config.toml
n_layer = 9
d_model = 192
n_kv_head = 1
head_dim = 96
vocab_size = 8192
activation = "swiglu"
rope_base = 500000.0
rope_fraction = 1.0
qk_norm = false
attn_scale = 0.102
init = "normal"
optimizer = "adamw"
lr = 0.00193
beta1 = 0.95
schedule = "cos"
MLP neurons of a small language model. Each row is named by its layer, matrix (gate and up: input weights; down: output weights) and neuron, and shows model dimensions 0-191. Each number is 128 + 32 x the weight over its row's rms, rounded and kept within 0 to 255. Numbers have three digits each. A neuron's up and down rows have the sign that makes its largest values positive.
After each neuron's rows, "fires before" lists the tokens most often just after its 100 highest values on Wikipedia text that the model never trained on; "fires on" lists the tokens most often at its 100 highest values on Wikipedia text that the model never trained on. A number after a token or word is its count.

L4.gate78:086046101150218132195097110102172088139167135100109096141153214160112151177081128058161173154122132126185102089154137161086131119129133091129099197170155130098099099148128155123091139170166101079128120142090158113119110175144157066128150107146165151118168153102134117080110119182142143147106103068138095143145153145143157115097088111127174175096103178134128109144124140127106119165112151063118072102175151143104184094146167098141173115133086152191092136082120159118114063143112160153097104141149086086132069157133123122189128117170120169090086119110132128097184127118116138103
L4.up78:127158175181177079109083119113163132124119100192079093161145197111132129152107125159116112102160107062084111126183159127166205131165127082160120172114127153061118102135162123073128100163132050121164168116175154126117121189135087131141120125165127081118157094101079090105132115078131148108076063122132147147115104075182116125142078131163159155139136128115171140122144128101150069165100204101154085142125153162132120093141156108120127138132134125124095112096109118090161129137105138180181088159142117181096069084117191135148079136177162123117120135134061174131073085104119164171
L4.down78:124090153147125150103107103114143079160082139150098153152162120190144160083112127118159144150128123157160095101158070163097145055124122086129060176109182138081094168199079118099190150117122090114129127061162121140090155153126159125160196161183093172206133128115116143159039151154119090146081105157139137133180145114138081128143093126149138098160172075111144098145136083149148159214144116164081138098131087137106142146079121114162086130132177128148115104197128148089088134122080133131148134163130097153138114143149165129145100192131099155167100177144122165067128083136127156108
fires before: " |" 52, "." 16, "0" 4
fires on: "5" 42, "2" 13, "3" 12, "0" 11, "6" 9

L3.gate244:101139140156140127100160127088149102130139175146136181095101101118141189145224141100175173139093141121127152135129142161154158141078156102102178144139185125077122112136126137116163135106081168140078131147169068137096107150162185122161115148131096133111140116141174107119172113145101153092116081132143141114129091147157164093104109111113100124189144154109123196105142066101209052156125035148101097125117184104042109136112188089129151132209122083151122132131161091153114163109122111128126076172153152120137184134158117134116123151154120144165153131119095100105223078139094173153
L3.up244:110113137119144154161192103088176100124062152215136143111052107130170115145134115149069122098108095115145185119109109133104151157118104127119139103080195136068155127090138136104096111093101169144082115147149161087136105136145123153157140133121127090144121128093082158158083086164110135154140041152074138120120098095168102074139145164172092118141131144129121174071148099096149137125129164102163113103171182105108163131138106080125111202156124121113173133086105115132094121144089130166134115128174081064170063142176118153172175109055154115165138068094129062123200132102135146106
L3.down244:126085165181102121176153117091134098161048084171145124136192154130138162135149128118130127229166138142155173136163107129176200153126157121165100133070126118185133136090116138103165121133108150124143103137165116111124073117166110183134139132127096113202147135125140168127081162077128122192129110083107168096131130103144113109149112189199128149144123106108127111140131075127071117194159122140131132052172137083120089196160098163123095136177164172123104164136139099109076089165092081164181156173105114175146119170090127103128113164131119193137102120131167107152110156073135157152
fires before: " |" 42, ";" 12, "." 10, "," 6, "–" 4, "7" 4
fires on: "9" 33, "6" 20, "3" 13, "4" 13, "5" 12

L4.gate280:157126088108110083101124160110098156155203139105109126139092094118115113089112149081053137129134147193126072096174170074098169138110120104120135148153074135117145097136152132046086123126129137095121118119090137092106153141142178081193072072095146168167122135169104129139149143159111116079103139119137135115131165143131129123154190121099138085220095121076124152155054081162156087097125170162110177121171099150116094076087126118070155123126112147037115138126134087138138062158092098123111167153119183146114142168126066118089116094160132126090163130114141136209091131125122128160
L4.up280:188082122100112133147076156168119099126134143109109150104093109153144131144120098093199118125064119131023159116154131087119131083113109148134139164096152111169135096095108092164108050099111125188107134214092108132138103103154167166108125155112120109131196130140137085136170153136112133155124088152169174130123068161145159106153107159147110126146109117132101159165206143112104098108166099102117156065112152090110146192113165078089120108090091134168141163119130154155140202104099090104161144126151149110197148143102222137094095123146066135120115159103125083092160171162093106091
L4.down280:125133112081190135088118125115128139119118143084145103176069112139105147141166117176078110115160125179119103104193140147077151183113183116103127142167134127071114062120134185116113121069201150124160087129062101092174133175139139122138083113172176138160137142130131106131157137099144124125175096061116137146063120129121180095113199131079091173088121100081122108154096084116120111121161151153125091060099145096150172127061095062125148133113112167147154103144160125067124099138139148072072155095138064102116213156135118150082154164104098148117106160132133134142115166114113081119
fires before: "9" 50, "0" 8, "3" 5, "8" 5, "," 4, "7" 4
fires on: "1" 89, "=" 5

L4.gate358:135159115056135131114122169112117182117248135094107151096110092093155150111074127135097137170103116156095206064120080146147088128111070130133135124105131116147199147090170186149135177086129114123144103115114206101164127138155123126125099165124084145159096113141096106157083135162123124081150173171135126109098110146105112121164161109160113110129101078163155130188122168147061097157114199132098118146155127101178103185107149230147096131150169111155149158126111129118138127091079117125168141138080115098050118152138144084113140132141106100133156146129163073127077140092111081101
L4.up358:151155059152046140158161108201113172139127189189113119238106116206098113099143101126135129147120218178102099081135160147138137092147141130092028129144181145153097126148113100141125149149163089183096101151143155115151148089125167083152148148133152140149172141121152116089101202150173160118090145091136142130119077088114124132124156147134140125176125132062117099095134138133089120137177120111103138157132118165094128125073097102082133123105089123081080130194175118136117101143164075102081167118109106093141141143124102108102140104065092146129106120132099128126115148132126099197
L4.down358:126112095106177113122172169137150134076110140197088117117145093165091201123138130136145118149102121157160133151124134094083143158168144110127093104098161112088132055087203107114121108141128175125171103114104123128131116118123160161156117085174159115130064098117123090098047127148121111102124172140161104114111187083129185179106170130116089129109129051112188122170105141093057124073094098137152197112118105133095161142121182152116118131152099049073080126090134151191171080126087086115194141146131079104140124072106072125120115179137141111096112107119129123165168145170128158115
fires before: "9" 54, "8" 31, "7" 9
fires on: "1" 90, "8" 9

L3.gate186:053169142137114168081127079144125185100121129157167129119147181100117100114072081112104168131183161120134088155096135091136083141131128095117164126145133166180165118111147088169151126157133106145096097121098162136073128144156100070099141146131117074104157124111116152139165162138161142131152161189086175116087174151124158105093125104163169130125179087159166147138131183131072207076127081128131136174142086130102157094245090128062097165136187125160123162117175108143103139136152112126133124091115095193117104129151109053130124104167209129129076084159115135111125128106093107135
L3.up186:113101133106116152100195133149102125085095160141145163141142113103157191157107141156107118116131187143173112166152162072134135106145161085146160105121119127146104177131153082112136063147157139106121123120169128192186118058085027174145115086120104161047109117127092096097083143121164139084169165131139146145113125124105136151158120156153120089080117083159166133144071126116145050155123125129068097093159130079144126121110111174148115156105109102153076191163138137157129113151136124063074086127127179101145157165178154107100140183155131180104116161115165115077146140122085137040
L3.down186:151151101091127127162227137079162128082119133067129095138131131120145127076163122159168148151158132155231087149089134090122113118169117080154137143145082149102116197118172157102107047169141160094095127149095068116118140145151166175100119152142106132164090103123134123159137173071105133059110112111134194111188138093193177114113176107122117080126139082172178167109064154151075092108100159147050086158124150187144102124150097135160082141143153085139127109160083084111146111090169071109099099152155164119137142133143113136130130167121128107146113123109162152148139135155131160129
fires before: "6" 14, "9" 14, "1" 12, "8" 11, "3" 11, "2" 10
fires on: "9" 75, "1" 20, "2" 4

L3.gate285:069103080131158136093185134118127151153174111089127150110132086110126104120133139168105161211125149130123164201129141141099132133122094099077172152088142132167109131112142187183115091140157099077143064099092094125187090063129111210110116128147126153093108170138136166114116134085117166079152097145118141125106150178077121143140179120137103071143131063152147120142080155135095121101183156116092115126104152109196084150123162100176118114068156093159135149132147112170135144095102175079136128076067132107130098140146066146158173083168137089157084110098124105200129168184139104097
L3.up285:122167114131152126132170162104136100092105103082144120143202160094084113134107066076065158102132098154122132098109137120075087108136164117191127106145095093049175164174140102128080095148118146150178137124117123162170201139146095096083119083123082099107166176170158086163117115184107170139134142118086114143142137091185150086135192153151146125173134126181071092184134133134160080097086105138170180149160120151111136130131116122117138085140137195046137106085102113112157125127145096168161151142134085134122111143147114108094085090150120151198066089097131085111131118117111056123
L3.down285:129159135109170091129202159122173134117112139134152140174109109126130061137132112067086077177078124112166142111109160135091107163185165090149095156104126122108148109107173131117095099136180133165096152159097153146181145151135082170103135106144121164125165143163111111155164148175085101083083175128083168068108110123173104124172151101161104137113158113101132071097109174152197049120121151102072103108169121130110150101094111100020109129123118115095150158114106139130141045155160128180155094144120142082129139145128147132151134051154086128208122142080130081123123098083095164133
fires before: "8" 19, "2" 17, "5" 14, "3" 9
fires on: "9" 96, "0" 4

L4.gate141:188125096090074186161198102093065085118144104156152122131134139113142130168173130119108143077198109142096177159105115120125133199121137131140172121151076163059160163117150114124159130174114151102146135120113093102102131104175167088109148145145105167126129129205144135134178125149162100164208121125123134124101126144143125129163128132093076120118162136163123102153160193117074190096113115111111039134066155191112140125147114159172149058154155071195106155099122142090117157139130104126111124175151145128084166145163153083090128108146140159148134112193130084165123078110125195134
L4.up141:115104168171093169143155144106131139101098153189085136149108190129110140165128168164163176111160123157089134178119181106187151158087154097079120209182134127131121128171138095120160057134136123111115135152140111202153099135136146103135205104132150115150144089153136076132204103126173123069127163098138176165129153094139113122124077131114100152147158112193101086117130097113202117125115112115183140155097172121122161066133113144106177131125163087157080145093097157138123172087113153144164044115079120144099125171140159090121113164181115170183115129141112146122108060105116181146
L4.down141:166049090166068096076118156147149120174131149141141095143115105153111132076135148135134100142085088123107105176188124116135150109149166179157114162138098111130168151057109109122064093113150099136157112178138180144108101151079158213122120162149138200136107155136141124198116115101162129162165147068107078082115087189160123109135150124115185136160174104144097145121174186086109129057202139074102127158152148145135121096128174095093155135145098151118093148188150123089110136074161095101098154076120102127147123134155145076081111138111156181091115108149098161137148152172122161150
fires before: "1" 15, "0" 14, "9" 11, "3" 10, "2" 8, "5" 6
fires on: "9" 68, "0" 19, "7" 9

L3.gate275:098134187122133113141203184114085106135124156052123117088041024118099174164112168114111090100112125147119165075106160151152120076075140080109140168137057065166228140122130075123143121130111088113179145130114113150125096120109137097140142138119110154113130120169174153128154130152128105103194117081115155094079111096097145163139111129125068116132135101129094071153115146178099171135152148120115092108116105148186076141137126115095097115131129141169160117173131120144144123096134098110150123137085181093123140167103107128140133163098136118092104127102114116171094063212136152056
L3.up275:125168172085109126135149114151137093085138101185184095131055140143094050106136105167051142103108160141097122139166054143106084116110085106080107118131073165140129136105090105104127125148142095123158127103154108131157066083155163158107138083150129166146090157168088114177133123154084142090113179076088124117115165140160103181167165090109201147153126158106101093141125126151075155138100151107147108139137121165176099046136092161117154129204128115078077169161151127160114100112103076127099111123098084116112183141114099114127104114069102120116093114152131050141092132147195095141
L3.down275:105115147125142156141173113111177109096084132159140071148054164134102041109123100149060133126083153127137114168139081114075133144143094102095111136113097149127089146126080089070078116153156132106105127149156116117182116146140155170106121105184143184134112138150091188150076125129097107089155182132053123163118192153194087137174165094056187149141108146148119099110139094118108115133082172120133180138127147156112133070143061182081141123156147065120106126133089201165084124122089119134094097124123093129110168101102090121143104089136078118156090109114128088157099084092154138160
fires before: "5" 21, "3" 12, "4" 11, "6" 11, "9" 11
fires on: "9" 90, "1" 6, "8" 4

L4.gate114:109054111147116145160132144073108119143156153096129159094082147138111165144156144118124130143109231127165085142141130089151077137127145115077095094159139139201146172083159119146174140095127117093160161119158127162100188111102085159136104218166095193150088130129092109121108097152106075073108173124106118088085163165113135123164092111160156094142156114151151104154160110169079067128140175132128132110117150106095090111098059093092099117102134137131167118151119159140127109077160147085133160117077142095122120131165176106158167120109178101149139114170050165159082149196142120058
L4.up114:103057137131095190140144140050103109120130159115118148084134157104126177158122119125157119132137157139085134144135130148183091163137142162112174099148149110146134128129157097189143123101067158137114134133175138086114174102060070115152101163141105159192150098133104077112082101146146095077136192098097082108116129178104112162196100145189147059159156122140117134146141133153104125137144189112095100136152169107087080169132084132098052199113131090128159088153149126138130157121171158099154179146111137114114129139127154082152174166164184120109116076120132201154053118199122137104
L4.down114:139108151133115125102142099079148066111100077134094165112201183102146161196131133085154063116123087168094184157083136201143218136089131115145195197094126152150122136151131135115164207120061091171119162141113136080174065144081091082157108105136127119112144140100092115110141141177132127107094124141117055110157149137188111168090104195147117111130107098163131129124113127153164169137135115123091094154150072077121119195125118115094083152117125133118139125127154080123110173189116206151168139113157140133120137116126154125127121130174174152114182126128164129125152118119113174170
fires before: "6" 16, "0" 12, "7" 12, "9" 11, "1" 11
fires on: "9" 74, "2" 20, "8" 4

L3.gate254:138103076139130097117075150114143091146206105155117112094122084112053105160117149066105133189142176123184113119136151170091117147192134071167043134219119158106159137112108126141193114132109104064070131147096189105096135123072094124129111103082095226165136128149148159115136168096133151123165169078130128157125112104112143127100139079062137126154091144133131076111121171149052144160135173119151070114102136101086128141146124069084124125134117158139138089146133134115150109107158144142135178137106099132125135125134082184155130180113118103161122095111092176161163086116111094124
L3.up254:101169076169154170122130120083132088136140076111149192110101084114104134130172157063083090180097156085168184113102098180141137134133115114179076115104100103138171180086121133088155101154076151102119149167091105108068139117110130061155102101092106149204118114145137111090113126152131166131181155042125088133125072103122126125163136114116127102174146119119138112110160136144094139195121191175129047124089132113163161115104118119125092124150080164191160073136146133110103110098191103116153158103149088107092172140097138193123127114123156098123202082087148112126174135136125100131
L3.down254:100152080066159132122147184140094126111114158115173113114131138092117108108143040101115114079100101096073157212130122177174109193119163148120184113114118124152136110012120175156099150158114104100133147140131144107143103147119100110122074147030112133142109141142122115126114107130093145122137139147115123150194059137181138117154199162182147145166108132136151168135141152192120155116112152071148137131150140183131107137129112097147096160156067119144137162070150147105098136069116158082102156137154122141195130147149168103124138109145120110111178042110185100170160149159145097133
fires before: "6" 18, "7" 14, "8" 13, "5" 11, "1" 10, "9" 10
fires on: "2" 36, "4" 35, "9" 14, "5" 9, "0" 4

L3.gate72:188103088059104119105169154113101109187133162100107127109093124086106155125122174127124195130172166168096159121110148107122113132100111058159127118159140126120106139182172138141162129081151141101142038147140087204151107183164145148086144147182099117103124146128172127189148156155111106123104117131127153118078113132092130143113160138162123120125155125179094146121172130097112142069098159120155108106161109155105077092149104114089119105136169155117121084135102162063152133156123092057185139123045166037114153073202159131097097161107136095117114137158071104164113098129069144100
L3.up72:118105174133132132080114145110134124097084123082089117145147089148155179074124147131198124090161124158104152158109110081100112156107133141153145100122120213154127136104091134183090141113133122127120103171158154126071071061163147122116179129102101011078162113081114187107127145161124155150149106087128136141115158129101118126122134140167094111118110172127146066101112096101153160106087206130196081101170115174074140100134085065164113170146147184099133177146155143110126138131118119142180146169135112115143120150162130045147159148126155118105174130176089126115153062122075084168
L3.down72:100089162156120147060107183126167113080065166099115116166167126124146207115106155126192132112124111161106136124132130090118115208112166138154137131096096171139126123095087126146063145108137123125118117177096181113091099057116109145131186139110090056074181101109091171105143122137114144160149125077103066135089143165116140129150103149167090136106068136149151071101105140147151166106142209136177099096155113175089144117142096059186116171157166182116128193157143164112170124093130127136181141154153098140142123133154119032170134138119143149109132138154110105145140091107095100146
fires before: "0" 44, "1" 33, "2" 16, " |" 5
fires on: "0" 100

L3.gate202:180077081060162169141150118153162085151150158103125136077063121141160084180196170089162099142110123142133159102113114125091126137133085118128100160172106134141121122099149143151132110122096095053128131103130069107128176139191128173165118125206094165178136096198160117116125140091131141124190120147159115084094153080099127106133120136117097100141099116159114110131118107119173125127114170079135087106084151071139103136147143090102094136091080126178112082107087168090144149133114091146097106201139184161133145122197181134098073148123198091145151170093094128149108052119104138093
L3.up202:109111116122128089115120109075149106115181179101117100180153116185152148141155091099169115129115092123189109126113186125138153144152074148175143162127157112155173130125133109142165156124155136135139143161083118125112099078101064195171133139165134115113165116166200153164107116160142113127210109089198162146149065148093145134169157126153101106101154124140087107115088113111119202135108184135123180144087102030163123213155149127142110132123124114143173147176193090122108113135116146135139146130150084109092143133100105159120108077151121153135211126121154230094110095130102169147
L3.down202:121137090094065115104086156142126136158180124086136122199168112133150157136129114130128097083131116089163074105115177146169130144127074146156167149125181097100188130120142102159111188091133161156182148161075140143188090074078081182169130111143100107137187105167158133182153097150140151123177121088189149094078116130100155155171131137164114112102115090152103095143055087178143177090137133140177165134116076093178120199137113108147134101105146149134135146130159094160158109163119150137157163150147154106052116101099166091110106122113129151075214113103122196105129135143086141147
fires before: "7" 16, "1" 15, "6" 12, "8" 11, "0" 9
fires on: "7" 51, "4" 20, "3" 11, "6" 8, "5" 5, "9" 4

L4.gate190:061139174102111134123118085112168151102070126108106109127108064130143133083135099094089101086134138155163119144162133143131105139081158136131154056037193127107147126165108159126156145065094141169074058106164135133141115126143195144131172152151133064125092175136097144191131145156110107181174112121054134128129067117160103106129176101186072117086161125074111149136175132102145132123065166160090139129152146083116124137121159063125090122134104131092164131135147160138116156176121094118192204104152135109130089104151123170131147101103155104116149130180133084092099191129090151107
L4.up190:117126172136146162115125122130141115132104138073158191188149082082110125109131109142134101049061066096157135081101107098073149124110157130113162101134140132048108207092146129145162135081130181101152070090116045146183142127146145169156112059128166129123122116143162157140169122118132106116143036108110099118124106172154155119123111179046127166107115136165136123111131085152158158144102091111127141103084124087174145132161135135102160141160107058098152158125127128160162141217143198121084074078134065108104111161133103124119129149131176128116157125093172148163103150145123118120
L4.down190:078124134116093116160169172098110120164109139147110127132096208140160105126074146095171136183160147109168068141115131129133121120131076105159164117102133119172182209152183175114139066191120128094127190121174176096088140163099100169059159126111102159136118096143058122145160148140165174153129206080140151131134149125145116139137082095182074137139130130111117137087136079110134116166138130156113122138176165146169093147103100172167123160102127159194073101114143085082118108131121088108137143206120148143062132145076122066127133106113183139143106132173101122092121155131140147062
fires before: "0" 27, "1" 19, "," 7, "2" 5, "8" 4
fires on: "0" 68, " CD" 8, "EP" 4

L4.gate162:124061151090145113116188121051133068127205130103093125104088023101171134111133131103103164169139145158162126111154075130121104100133171111114126093152087106119152106074140118127133139118176124068119118122154111085157131149092183118114144132183118152120155128220180109128126155139125102090211106099138180126111146175062144130122156077210066150144148097176048121186087130130125126124095162145161145107124157096195084161131127126131109134113090168085122100133150115100155167075149147132159123132109181110110158150137125107106108105087098116093169092107104096115116158134137136101
L4.up162:145096104172110121133186150185121108142141106107086110119201143115114107060100130150162169085118125152087121119075150141109138150063114123091104164117123157102153136133127171107097156146176178176171156097081092155164134142149077065133176108161128117109152139124175134149154150142070146106161138148145104104128133070156065150137118157081069135134135163156100091145149160136137135134177101166144138162108116192109133098137107137097130169108158190154143149154125067147138096116133089120132145119161072134127179134103079109182074222170057138150137132107165055176178165075148104080
L4.down162:156152091123100120151162121111046172101130176131077098158115107139120108139125133142145166128178098182148179123133177089129116105061122142140075148157158089093168135123076129105108130167159156134125179096148164159127127102164134125111158146163108134158086121160151148119139124154144106068109208151100113122121093093104109167188126137128134157135166140093147123117212187087110156163138131121074079087100103161081163131127116156097179202124115074105111114134184110081030074125153065104087137133134178097102092180121118124143079142151102159099109123090136045135139094110109095100
fires before: "9" 22, "5" 16, "8" 12, "6" 11, "0" 8, "th" 8
fires on: "9" 86, "7" 6, "5" 5

L4.gate146:117158126141146105113138130137077065161126183181112118115083084095132149104110106147122162135114128139152064098118120153131165135116083122138118155123163112073108180118137086075129146093091069221149157112082079088118073132148190120110078173136111100211130113119137095162171090096108074070110110119158172075120105173097119193138103126130093107119107125149095122141102160135077113122126135072110071125127130150130106114085104135116123167174084145136163117225126151149132130119109060064146125136142170114105159168117167185075090130160065110097163111109112172141095126119118179159
L4.up146:119175129108096064141106146114075119166123138196106112102090117135106167101134164193053122145173150108134100136108157111159169185178116112077123148133114134181139129164163158087166144128125071129138171124122116124177117184136115144149121114135123186108122082120095124182123111058184056179160149126081112111104087189108144152130113122091097102135162053166150105107156107155171151178131160143189161171124126128123102145124052111123155149134134116104122112114142153106139131092123153082131039102087080105051112101185150157074175104064122112131135111146088093090144094137141150135
L4.down146:166134121182130113131162191119107074099115180144084100101124084079092118149115067140131153137048133119114133093090122116104105154167154149139156139127129110106142158163182108062082146162080098158166139113119106077141128054161128091144157139088102113185093147135192136101100094120148126108144142112105147123127123182139158114104098126092147111124115091157119158120105160109080109126126103098205102151119125167142105183102119134056165140189147097114163102141160164139138157128058130118127112173089169097103118095136125144140153126156141140095018050022128137161153114123108172176
fires before: " |" 36, "9" 18, "8" 6, "-" 5
fires on: "9" 33, "3" 22, "8" 18, "4" 13, " win" 4

L4.gate238:125140068106126125102142137148167143150096135132123125096082127201080149111171197110159109129138120103115180130171149099137150122131100088077155177189141108086142089101153190096128175132104118066145107123141074166176133108162150103177132084135090116075182088095114140111160148107190125147125129125165137150121109062099148084146179091144148100184148063164127147163107164143139076107133160120136124116131171137107122127130172126126119133105132105103054150189119123166138143093137127157112101100107106171135125141199066110155113128161142133169141255109066093117109070160109135145
L4.up238:138136157139092124198170108101151135121111156172087098135094083160108109110146131075142091118138184159115095117126051132092156181143067123125092157182154126098110144148099163119143190120117098148119087120116070131113066127137168131091171081157069110135150122137139129137148170144121152110107083069097146164122132140143171159150122107182124148133162151110072065066167110128126099092156138119134104133097192149124148131173072063131135146194098095083154156134157197149129118161116066106143126164122118110110126160065195095125105063084153118057153057146157131119100092092103140159
L4.down238:166133121144084139121117139140181082061123124119100084102072112143144141174173091077105073112082128124085153096168103190117160123110146128116116149138175151093132100056126145162117186135153093132096081088098112123146104103126146144205088109170128187115160131155161090133092120164146128135146139082125101146091165118128163172152130114158162068156126100142167076118062101187171141141129178095191098113100151136153117109154158066136163144149129102093100162150098155133178129084150151100205126143181030120189181107175138113141132120123138101151113112171121118093108088094129086162
fires before: "0" 35, "1" 18, "–" 17, ")" 7, ";" 4
fires on: "0" 78, "1" 11, "6" 8

L3.gate107:183113118127094124112112127115126153091153125112110074173147147093110085105154135157201112083133193130189126129061185129160137122130097116123093145120203171081114165163094113117121164088161157149159118117154143170141171088107141134192122209095117131139096101086156170106146184148155137119107091155119164113095142124119125108109184092126169068106138192097136120141122148132133108115141120115058109121145191115118087142102131157116209141099143128172124130120140079103137091097111059157089136225148100168150202150128150184160123110115069113150200163124135170105113148122115099160
L3.up107:128125150152100106135092140115066122131131128122152062139038096100160176119138124096133180051124131137144157119141073067157185145100155110164102159124163099078120162157158108098148156174129107142137098160100076132127184110181166143161139161105093124170179067147166211146108075170122090113154089096086140131059091137114140195136166137143168198066185163126091108106113076116129119161119161077117069119104119149168125152137107095090137108147093157085123111147118170177102095141111072101130174120127122128101093130104138109166117090120146128132126124143072152140106195161142141156
L3.down107:148111106108142197142160084130124159102124112145101099190121158095113075118162150135146072121157155154152096171126179169160107130157083076094104195116127159137127108153135112131101166085136120124153151170190156180100098105084126122230169153091113136095137136086146131090130176102160139112120147130170124135108120112150174063152175105137129093057146126128152052157157150135155119120097143163059141125093186146110097126173142142148152081115141153140148147113086030107160109151121110181064093202178135139090143125104165179083094158164126125117114166164135184159156146135119126116
fires before: "," 30, " |" 20, "." 17, "\n" 5
fires on: "4" 28, "8" 19, "9" 12, "3" 12, "5" 9, "2" 6

L3.gate328:134103154123088122134180111160114079109102155097122128122076092122175121122078126122097127176144128143113197140095108058100142071155083103114092191126127139114162118125126110082166042188113112088134086100086120131133134100113209117131134105129112135157136175166173200116156133131109064125160122176150166114124094126132103155144144109127104061149077085139094119114115186119106123088095150131117105082119153145131108125180150129157141163206110165151080142131116110189125109090066063086141130181136124044122062180148142120117063153190103132107131100130093106145140101166144119099
L3.up328:166109147139141111166176143074127092160069154115149149166111199127142158147148163124116149089108121119107063106111145159100093122110182102071160158144070098150094159102125067139072101091130148142143124146157097111142162147091159159109112161136145179157161128175128113086151135106092090130177135058130102103112231130158156090102120124152091133115161146161117058140139125149174094105172113118170169106181113125113111062075117118130130115145176112094137133127136116104171167167101166097114140086087163125149167132095158090078163097128157148095102194077182059092162073094115081118
L3.down328:202142188099090145159176108157150124157085120164136116108093180112110109142160131094081102180093098152153132094132160159093145093189155109059175204120124114086085160111214097079166081094139145133185088087142145114111120132095123180106110123150100111134106133139107130058153104127106095112170173121126111105079103138148111089087175128154150129129106130119082072111148123100148054102187141111120156142182085175078177085107107084084120108175093120147109138125130178151161122154106144099104136176104133079152171132104128090120128181151127131094154117088168077095141151110165158085
fires before: "2" 28, "5" 14, "8" 10, "4" 9, "0" 9, "9" 8
fires on: "9" 82, "0" 18

L4.gate79:143118154082176062170129158109110119148133144138121119139124095174140180129178134132131190129121122140110122041143116161108099082125079114115094130129125146092150135128149087086154143136176120111109110100102096100082171113176132126148114116175138185121135120131093171136116091128087107063151068141118158047099185185184117178133141117091086091167176102119151099107053099086101163138137190145064090178071149104144136168136152062155089148150095136124148105107131183120137098143044124115152124124098119101089148112101081092177153121147120118097135157144074132187143163200145121105
L4.up79:098083135081136088135167156076107111105122107060128108181153102128106185101145149144180180196114091143122128063151116118094134077145126169089144098116150114101148143110131101140136151138158145095102069126128105099115189103150096097173109124136173183126096121164131144131110115091106098089159127069177138112138181151140086164140091184071119122158135113113135133131088120144081121139138172153061123125071150116133128186146153084179122149143097103100130097079175162066145092157123152111137148149123125134069164105094085057216182173165148123077106127105114175201148154183141134122
L4.down79:106096118113037161160176079143078153129087095128100131177193131120068157153141167115174109146189116107174108132133124120097113107113115124094167139095164108140114139152132126153108117119117105157061040116238165125166137143089134133138094147104179109180096140123105140143125201087140138117128141086136143156174122066149061110066094154130158160153111129129117095133172152144146087137173104140133161102113096127115100149173143144159158064079132095142052103087199114070063111124182148097115138160125105140084171143138134084157128134143153164106112103147150180139128121093113134128
fires before: "0" 15, "6" 12, "8" 11, "7" 9, "3" 9, "9" 9
fires on: "8" 34, "7" 32, "6" 25, "9" 7

L4.gate112:112157080080107157099208104070170104141065124104131139143104094136157113124170104117108162158159131187178120134140148155081101064131098153108123123142141098142141129097142132178153115164131101131175100145102114137137154081181080083070141047190143162144073139135100152096140089138137142094121111054068131134142112110076114109139142132136047131167104129109145168100115171142188096059144169130100131134140059176153154107156108137072112134082165146082176128159129152115162132163124110102095160126188135053169129143114114151192102113127122128083170129110152122181154125113187142157
L4.up112:124059116072130144166135138132128121117126069076125119179154084106119147112125092124062146145135067162160134144134101112124100128086132122141128043101099193086152118083166218135115137183129166129073118139105144124102145161091079138126108115125162130169125168143109151144118144077108148159189134095200127136125159151140117128131131129182085141107159169106067113162128098151145124170128069177107166097196125084140149212190088114127066100159113123095149112124153123087154067196149108134113134133128112143143110147072124111100207131121116124119160126093188122166147131142148064081
L4.down112:164171103159091118189171144068083141124136125145163142126084145061117166110079145122127160127238154117158127132130143121137095154108126158093123139073127117122165165178174131156166085129115141100093103122071134145118125136170180145119127082082149133134139059091103081112133136084159135126099188163066170171123084086153191097126157137135136129170135166156140142107148122093153108093151175202094078136053110134109117075127102115165140152102137143214122121147142136110121135142155132138156073100124084122094141131145093136168102141135100166112157111126094068077147049090087105082
fires before: "1" 26, "0" 22, "2" 16, " of" 6
fires on: "0" 69, " long" 8, " number" 6, " individual" 4, "source" 4

L4.gate92:123089094066166134115153142146150106157150169107091153099134121117054171086141167148142204143114179187099112090140176129136140130086117102092145112163092121139173146111119146129121121111133095153174147068150122092169098129165144098091116142164144141120143114179092126188144088132157083111095147137114207077087104075103118135144097135179125142166186064178167112166133151156086149170134153123120049128188096161126143126129124148108150139153150094131109113131083111117159106138028127142087077128075120142105167103154076113105115174162076090201102170162104099139118069142158100113
L4.up92:155081131135121140137149143072144101165124088142156136157109058128167158069098133111138143210158151151102148114114197165155133099168128132125101159096078110129134095126150181189092157096104102098128105143157142115146153116170093155088156121181109173075084144147135174101082118196158098084152187091100133119128121171112138105134107135170145120123134107165197159151115129116099099099131175119155069147098138153104124145096127152150123129160118073135121175129155168119107138114125129177119120174146073117097092071148150109173170163068162096123151133120159254122105094100177144212
L4.down92:123100098167089170173117177130123108141117075186169131138124101149134123127157114115166098145158106091096134153128182092159155113144069106131084150104068073119113129181101173139075169074126152108103107184118109133141143126155015145136123100138101145090048147101130184112106139175135092134155140118126158126174145131148145087149158099132170113131077179142143174133067176132150108081098107162123139146079153166138133106132106134155131097138141099146119205120164169144134161139108141144132125237121114100118080133146174101165137123123181160082196129143135184170148103118141125216
fires before: "1" 32, "2" 19, "0" 17, " " 10, "8" 4, "," 4
fires on: "0" 72, "," 12, "8" 6